{
  "num_key_value_heads": 4,
  "hidden_act": "geglu",
  "positions": "rope",
  "attn_scale": 0.125
}
MLP neurons of a small language model. Each row is named by its layer, matrix (gate and up: input weights; down: output weights) and neuron, and shows model dimensions 16-207. Each number is 500 + 40 x the weight over its row's rms, rounded and kept within 0 to 999. Numbers have three digits each. A neuron's up and down rows have the sign that makes its largest values positive.
After each neuron's rows, "fires before" lists the tokens most often just after its 100 highest values on Wikipedia text that the model never trained on; "fires on" lists the tokens most often at its 100 highest values on Wikipedia text that the model never trained on.

L6.gate529:492451520478561411569513464517493559499460463505452484511478484503490566515498474491548527473561502511506541442486545506558459529504507452481480583479532564493458459448523467490478467409469426530491511477511538550544489447482462540462552493471519422491523423532503425444504526552524526501569501511476500478551477557466511461475425473525485496477548474442481523492528490548514482467524534473431451500436515458529482482430515464519467509478529450586452442504557471548519497517543508459533509412545504546434468453495510485451447501477458598492565500510507536505381525419510442526
L6.up529:531534501504559437529470435564587473525482485568505522466464472511548457525519463529502478503556424467470498455550538510533478495460524510489471469489442502491471462538533554455448491432495449494466493510487468511504472411468574518511502474457453520460490570575532515522500489539480504492402478510563538457540592593461475469471522505477469479497457471530518552535576506540487472497523523400433517491535496501487498449470504531503521515463446547508433458552572539476476491523444522506454490482531502458455489474493481457419416477474457492543491425513542513488508463457503503458
L6.down529:477542487467492540525468467502508502563421522452514505521539574497484520496500398475507503531474412460506489471541514563448526543582448563511454488484478537486494509499513428534453507518491498483540514566588513507521489396512519474480505509455464558523377442541528501529502565514499439502507561550440544559527441578472464515479493529484374517470504496481519512446509508487527520475457428519542458567521492515504550524549452543535534434484524428506533486448508473597478509523568536562549487489538522532429448544533504458495563485522551477420563570505473476508416505447470434497
fires before: "=", ".", "ink", "um", "ive"
fires on: "=", " Dr", " No", " dr", "Dr", "Br"

L6.gate175:485528467492572569485541501462526541538564486457457571522526573533467535550513503423521501497422508521433570511535537489548476431513464525545456491584516491458475523457590437469493488466479526491513498549472476514458470487461460537537479466566556559483461503546512522482528504565508496434498546547494541557502494473473498500545499485514502588499470503498510519477461581448458502495512504544425554552509479509504486530595482584401440469586531466467512530458522492440484521480484486538441437531498460566530481465465480527531405446509551521547500508487416459491520472467554512539
L6.up175:507503526496483477527495499499433531471479509494528488458468498502563505498501527491460431552498517480514431488497403509383588493580488589457515500449536532500479515510391501463464464465507452516526532476503520511423509521509512492480541487528519406509560476420457533563549586500544550544470471476408472497534529512501540513565475500414470482506464539564538514526504534504542566547567518508502518441496502478490495525542419573514469489478502531525451528525450481506461524501437559531641454470546464505522532545405594571486521591457573445498458521486503503511517530514496442483
L6.down175:550502512464472473591452511477469469490514548447564475498513489438530478538466484557462575505485543570553512524531471564444509533539520529488543569452550595493504505516475520454574507568449547461497559553495532516418524471495490519498538540437505432515462481473473513469516564487532534496461451431475494560541457482424523498539473441497447469516514586490414597461502527516517513522473520503489514510448461507527514500491430480528468449545472494542552479502593484554551572496510489458558524456467495470519478448476480485475554540469452476420453559486488489576490461521444523540
fires before: " |", "–", ";", ":", ".", ","
fires on: " 8", " 16", " 12", " 13", " 9", " 7"

L9.gate685:501455481605456513534542561519484529574506561547537520508473519488504494478473548515532480501468567527503488456478477476470466511511435468474511428493490427538490530504483538492459488478433469491367544512388458521485455478533518467362448517558502482487509520439570518518472471504503448538481493457547517495537551555546487468490517432435492497503523435463554440477539467446470459505541458493512631531468439548499516551470543558495490526534524547490470491464438599531479509463499528567481485461434501489496516504494513435465526485514494508575530473500458492505475511492479430451
L9.up685:541451423554505466510510547572536533519485514542571493475474497488486454441479457481578457538500509426528451512570432507441467553553468479498540622450502481503535518504546519483474482475429400463534481516468544430599554485491473433558488525485484513435497574459543494494524534514505514569477500505477591460527442540568493501504508501489468476497451491525615528410492488506515536526592507481435491511462505532486496532574501520479514503427597474503559463510499503532486560481575455533467477514496494494514571509505524477481531542481506414520453481503527481591480490479473484483
L9.down685:435459496541553528504443511492466597443568544469564513541435416469525559442506558430559523488497440535604504462545460509497479555518503464547552437539466516535519470532541553499478442488453434522581455483533520474534496527480486496554560501502441503520468478494444551553454444473557481523450464453523572504448509491544464404526486510494518556425482463501506504452506452528541502495524540436455588488519531540461514514480509470484514479419546547536544485545621477446506517520499523480516476500545469489539490455506532523415508529462553401527472529509526481476506486468490497488
fires before: " |", " FW", "–", " MF", " DF", "."
fires on: " |", " 20", " 17", " 13", " 16", " 5"

L6.gate372:536490486572491560500497482467423544481526535485476506517517514506531513520527446484527523491493487512518519547524482485545454486500459476485562543533460436444463530476493423425477503505485444513491484436478486598563484552518470489526499517488497451519454516442558529505510491500532489487511454469426451498480467547525480558534561517526424427538529488468520511568511528479555473543464493485590553417446521422559438526467466498486465491463530479435456541483539492477501540396419469507544515494571488541497486425489542574470489470520482477510511473544482426500529504455511513505
L6.up372:501452474496533537501504492441474596515508519446501524588498514538447489518484478598493463520468496491500419515471503512452487509443479507499539507490509456495529550514472489504475434483416519495545515510393530550533473457478489495557474616462567476503511478463496500529436551574493538514452453446447500474529524440538449503527554520409483425475558455526543504509457534457510463500450515500576441512513431506451495520461421512462453415452535469510544524541508521413541552462533504462495447553507453526489554486517533549479524525539523463499485428461567543490504543483540482546
L6.down372:555510495454581507546494501508539552532415486495469473444524418415488500533491464576455488521537486497486518424498519509483494492530491491434493422532443465460505486522548491456467486557482473441550542566503553521564539538447554445532506518541434463545462513476548518525445463500444513534572477466515497490529485484483510574418546515492460488453548490463586560492509500476544530509510499543512446441476539520489565474494599482532515417513470529486526494506426472512447485496415488520449474461516484442457460502509512570543509473506482441476524479553517525574423486427451559478
fires before: "\n", "  ", "2", "a"
fires on: " |", " Luc", "|", " P"

L5.gate459:419444480489577484489488545503536544542571471474498549479496570492533495538466593497539536462435549482523492540419483506426536504508528480470457461546457502493487553463550497482606468498554466527502585434491510568534413515505519482464477522424538534505488492495462467572502525480528469494477547445537475629499511464517494459502481429520564457501473548479546487506507531428478415480546526533532478456484487441553467492481491568482500477455500549506438538507529462530503523461456460547606536509463481504508462527553538575496489475503500553470547533433490447477523508426480578475
L5.up459:525428521472594508485468455479551518505505422527507500470541571517555559482442511503506528514466536497534511540505449534443428476511515540468495479528472492465453510470498484488547474536596470479477524481514480533498511472546466500487452518475514480514465532492413440584448504510438499489496573468536487552462503561489450524571471471464522441502534541485554484457465519504505548510495584551558421451529500508487508508496508496487473540574471557508500468455633480524503541474495558536506506495526506419479493515501521521478474496427499421486507491537409428445522507480585419431
L5.down459:488516484511490441526448460531516426515489465482496491463485492490500557532476482439540534473509539520553474512496456462463465526480535510476498519475494513453449475430528530495566519524525526468535504508483499563481549462537477539445476495483470487513531503530513464528448521540503457455485532476486455450485558517494448476501452506509462468497463561454552500495537463514531492451511507558515497514514407518566545520512395518547538524613502548420479457512525472518505542560495476592523493467485498398461479482427570590484435482457513477415490594520536483499502539552554508557
fires before: "|"
fires on: "\n", " cons"

L4.gate519:509529455501524478476426500441489455449484497428525545532463576413486481459529548584524589525457534503574450525428503557504472503442554464468486487539502537507480529486570533521490467476464506474494506547459480569491555479507463479507569496593462465468499520533514499465494510515489462442478495470485562602501469437442510488435489471495522467495483497460475477501449556476479467401585448515501519484568464459531473471514498523487543543508491466560466570486555469513473521489457524509463522495520521481562438597535485528537478557499596481501541490481561467495496533467530479424
L4.up519:526440446467498541587474532391516443546465539426472480522496517591490463535511513526502576481518509497520491521499534554513467418474456540505514435530463495494432499483539522564485413437543479485513510567541511486483445461509495457496499541474494431482477546548508528538494507496471575460479549486548458509520576537503449434488487488500447449470502534489512483498509479420561485508548501500450478459517439505567450494581558581463486511586437487508487456526513509548501446492475501499425458516499560536491474493499479462509611510487486454486518440544495472498452477482564424463
L4.down519:529483453461532532537462509496533432450401541450493502540476545564472515573499464447534546498448516548556550580485599531528512417508487536475510527485518450498485505488557527501502459485450512513509508531552478472485506497499462484486555533483463497456449526576547511533440503487545577485508422474564562492463416465486418452447458588511523518431523535460498458513572565496537491460511499534555484518442515506514507511492535485492555501538523484557497475461523544579522560550457561519541496414545442473484474487462495519498492457461483377484526593468546536483505517490527464520
fires before: "|"
fires on: "\n"

L7.gate363:507487509494507509510559497502561582545538509497529523476484573510544568492492422574545520474474488536463392625523506460555580495498485591530472442535516498461484503484549494502490495460507456497463515519485545514470524524489545481476484486473484496510556533413522508503510537511503426449540477491428560449533449550560468530526502452476497503500572493496472448528452504488531468489583463485462500441487501497481478533523530527516545544479465431503454508479484570538451486436499431561508480446524482493483499510524533496407546520521515505477475452390512459497562596532496513456
L7.up363:481476504553488506517460465542509569493453577501481542488475512563516461472452457573490503559443502523548530565457505449572479508553449520497519507496480491522500503553486468573427501520491453486467447505515478518460548512542468537405464522494542485493543488491497464526469514506499500463524543573464418449507481454437520527453446474526533506476527449500569538407515493450562446606508511530493571506491487503390504494469550469470509420561513493484452470458553536468454569444390531472483513540537519539434525505585502587507469482500496494444534454501462569520548523461467533496
L7.down363:494499466495516531514501454522467559541577497548525509547522461422466416498489498547528509445501543514458532409548429419553450536500582499525489540437533497563474468499452461513484559553529536494463479513474509502542510495528570522484420452502463519457467484532529465512508497476488487514512466474525525525482536474472532536488496511560507427526512454508525535468430524528463450492563489474429500488510477551467548442483505491555445453518510499541567501487537453485562498530508481474538466552497452533446487490510486529529489507406493458467469477576493452612470521491457591454
fires before: " |", "|", "\n", "0"
fires on: "\n", " .", "|", " 0", " |", "%"

L7.gate5:566465510481499495488507420522524475488460550462532527502509504520473463515475496530481511512527516512486494619486546468440519544452471481505471374511529520422484418481533470581469525496516464416531512465497461496545535450527471476530527491482501416454457511488506538537464408521547473488499495470545538527485484481552456504399482490533550525452451447491537421495568562528474524515524471523540452468459441417513508499473481461467556476494467562530427486582537464531476476445497498514553512447523529450477518552522473499488520571475490474487580460520487426520483533475531511515
L7.up5:503507554433441527476560483544534525520549496410456476494527529580569502471520541489507486508435541467480528519569557520482473548518522469501512516417499469506535480502525470498460503432569490480477554438478480532488491455525481523437521528548390501434530494472570439473467446529561468509512461563488469533445527468453385501580455538481507488498497503525569511528477516477568528505474450520555446522481540524497431469532500536432438540535505459507387522517456470613501483492486497501567489526443439562506528483483487517484489441467521542468542532498477573515537516478561453483
L7.down5:496494477512421432411526466563534547566553518506464502547519471503485454565479545491478474484437503469497498499513478488529458552532494568493535506538486509507486521469496514465489541484565519463491550466464489517541479483505481526534514431391568444424474497563603428493459389533476492424468509507487533548475554490521500571519464541572620450568529560452521414483406522524561515535549498483500486502491506530466476445503506486403457564430483487546513502486507550477479456540524502510552519516443542619480464457535500518507554485454563524494479497526531512489428559457474416479
fires before: ";", " |", "\n"
fires on: " —"

L9.gate417:451474458465472478548527528526518551512504465523503545476471535573533492515407548439523529489444471539583464500411537504545502450521560563490504500538453487521481550488544522543461471521494494531491590453525498527528507495526484487502494450503474487500578558502475551555476477517543480568480552502524479530509529520481448480567490478483511454469479538447475434469458458415519486406448472498503501412504508443497431481495510536495496449599450531468531578471564463523511544458464497495477498413541541456527437515628460642510515448428485484499519446511553526503478573451517456471
L9.up417:416444476487566526542453509411509488507561493494505455495465528539472438552456510475509496450460482515582472490440549503528484486509548481484488529462414532486471537537512497533480484525462495474471550547495486483501516476533460565437517502477577464473484522429495557597438519520517414501547493494571448518525443469480421510553587525503477504514480519475508432516512578507510488465523523549509485449489466489576474460491561522455466527547488532449531555521548490517559522449447451501505496407515502506508480581571485566541444485433459439497564480497495527554490547494547479470
L9.down417:460504512485489478498529444527524516482533507498589469476459509492514529506428450495521534452478555510492487472496480501471498568453569544532529494498481531465518468503511548468523505494457451488457541550536552444469482514469547518433592518435622507502510560514499497501466529489496510480524480495526546570547522467506447502548505477530466511460475528392472477502511512466522589459481508532511489472470457423525507527506493493493528506641471560491565537526557433485450531527573557534490534445498545441496485519566428572532522434496446368499468454454503500563502488498533479466
fires before: "|"
fires on: "\n", "  "

L6.gate465:489478536463485468530480462542503470453486450472512528536497504507482493532488527465500449469477406505527553618531483491527502501454452470565497496521507471524413518547488490524467498476422521521497497544493455490481529489530576534510445509475483493541489498538565512483520467509473534460525475443540520516448540532536448451523483533479566541526480436473487517477463508514539518536499409448526528549491473425412465488546545492425515486518477503515393418541500502533519477519471495537490516538530470468478605517494456482481460497387513506485465458565494517556428506492473557542
L6.up465:393439520485462495447473494538404455502549488521529444455572458494546541530470486482498457508432479530551536449495509512534472489473475486521478512455540565486502562542550470498468515509504517374478550459513443510560549545498506483544554483478484522430510468472461504519510491525464542481433477525450381495491475469451477469512538484531543566475505483509409529520560539477519564535469577501515450487487508444488551491548473525582468552497497499559452543487473433449527483438507531476476537433557466531463469541504582578519504435513509550452510523451507488507541470489486445479
L6.down465:497508449510550490356571474503498453452492465498457512541455517486554508551521499502509574451474535528482523487508498469513548493521484517521483523517509557479450541466477469430512463422528535453513511604484528502484563520497521500547438492572471470477561495523501568475498537566468546467530437471474559510458461483423571502474517502505473532540539568514504499586445587503540422532487512556513458546483500503534491406478594470496533541459501496527534538465436525449516538466408523471469474506517471557499508524454522499527407586564550517493466447473470419490513524490524537519
fires before: "-", "\n", ";"
fires on: "|", " ("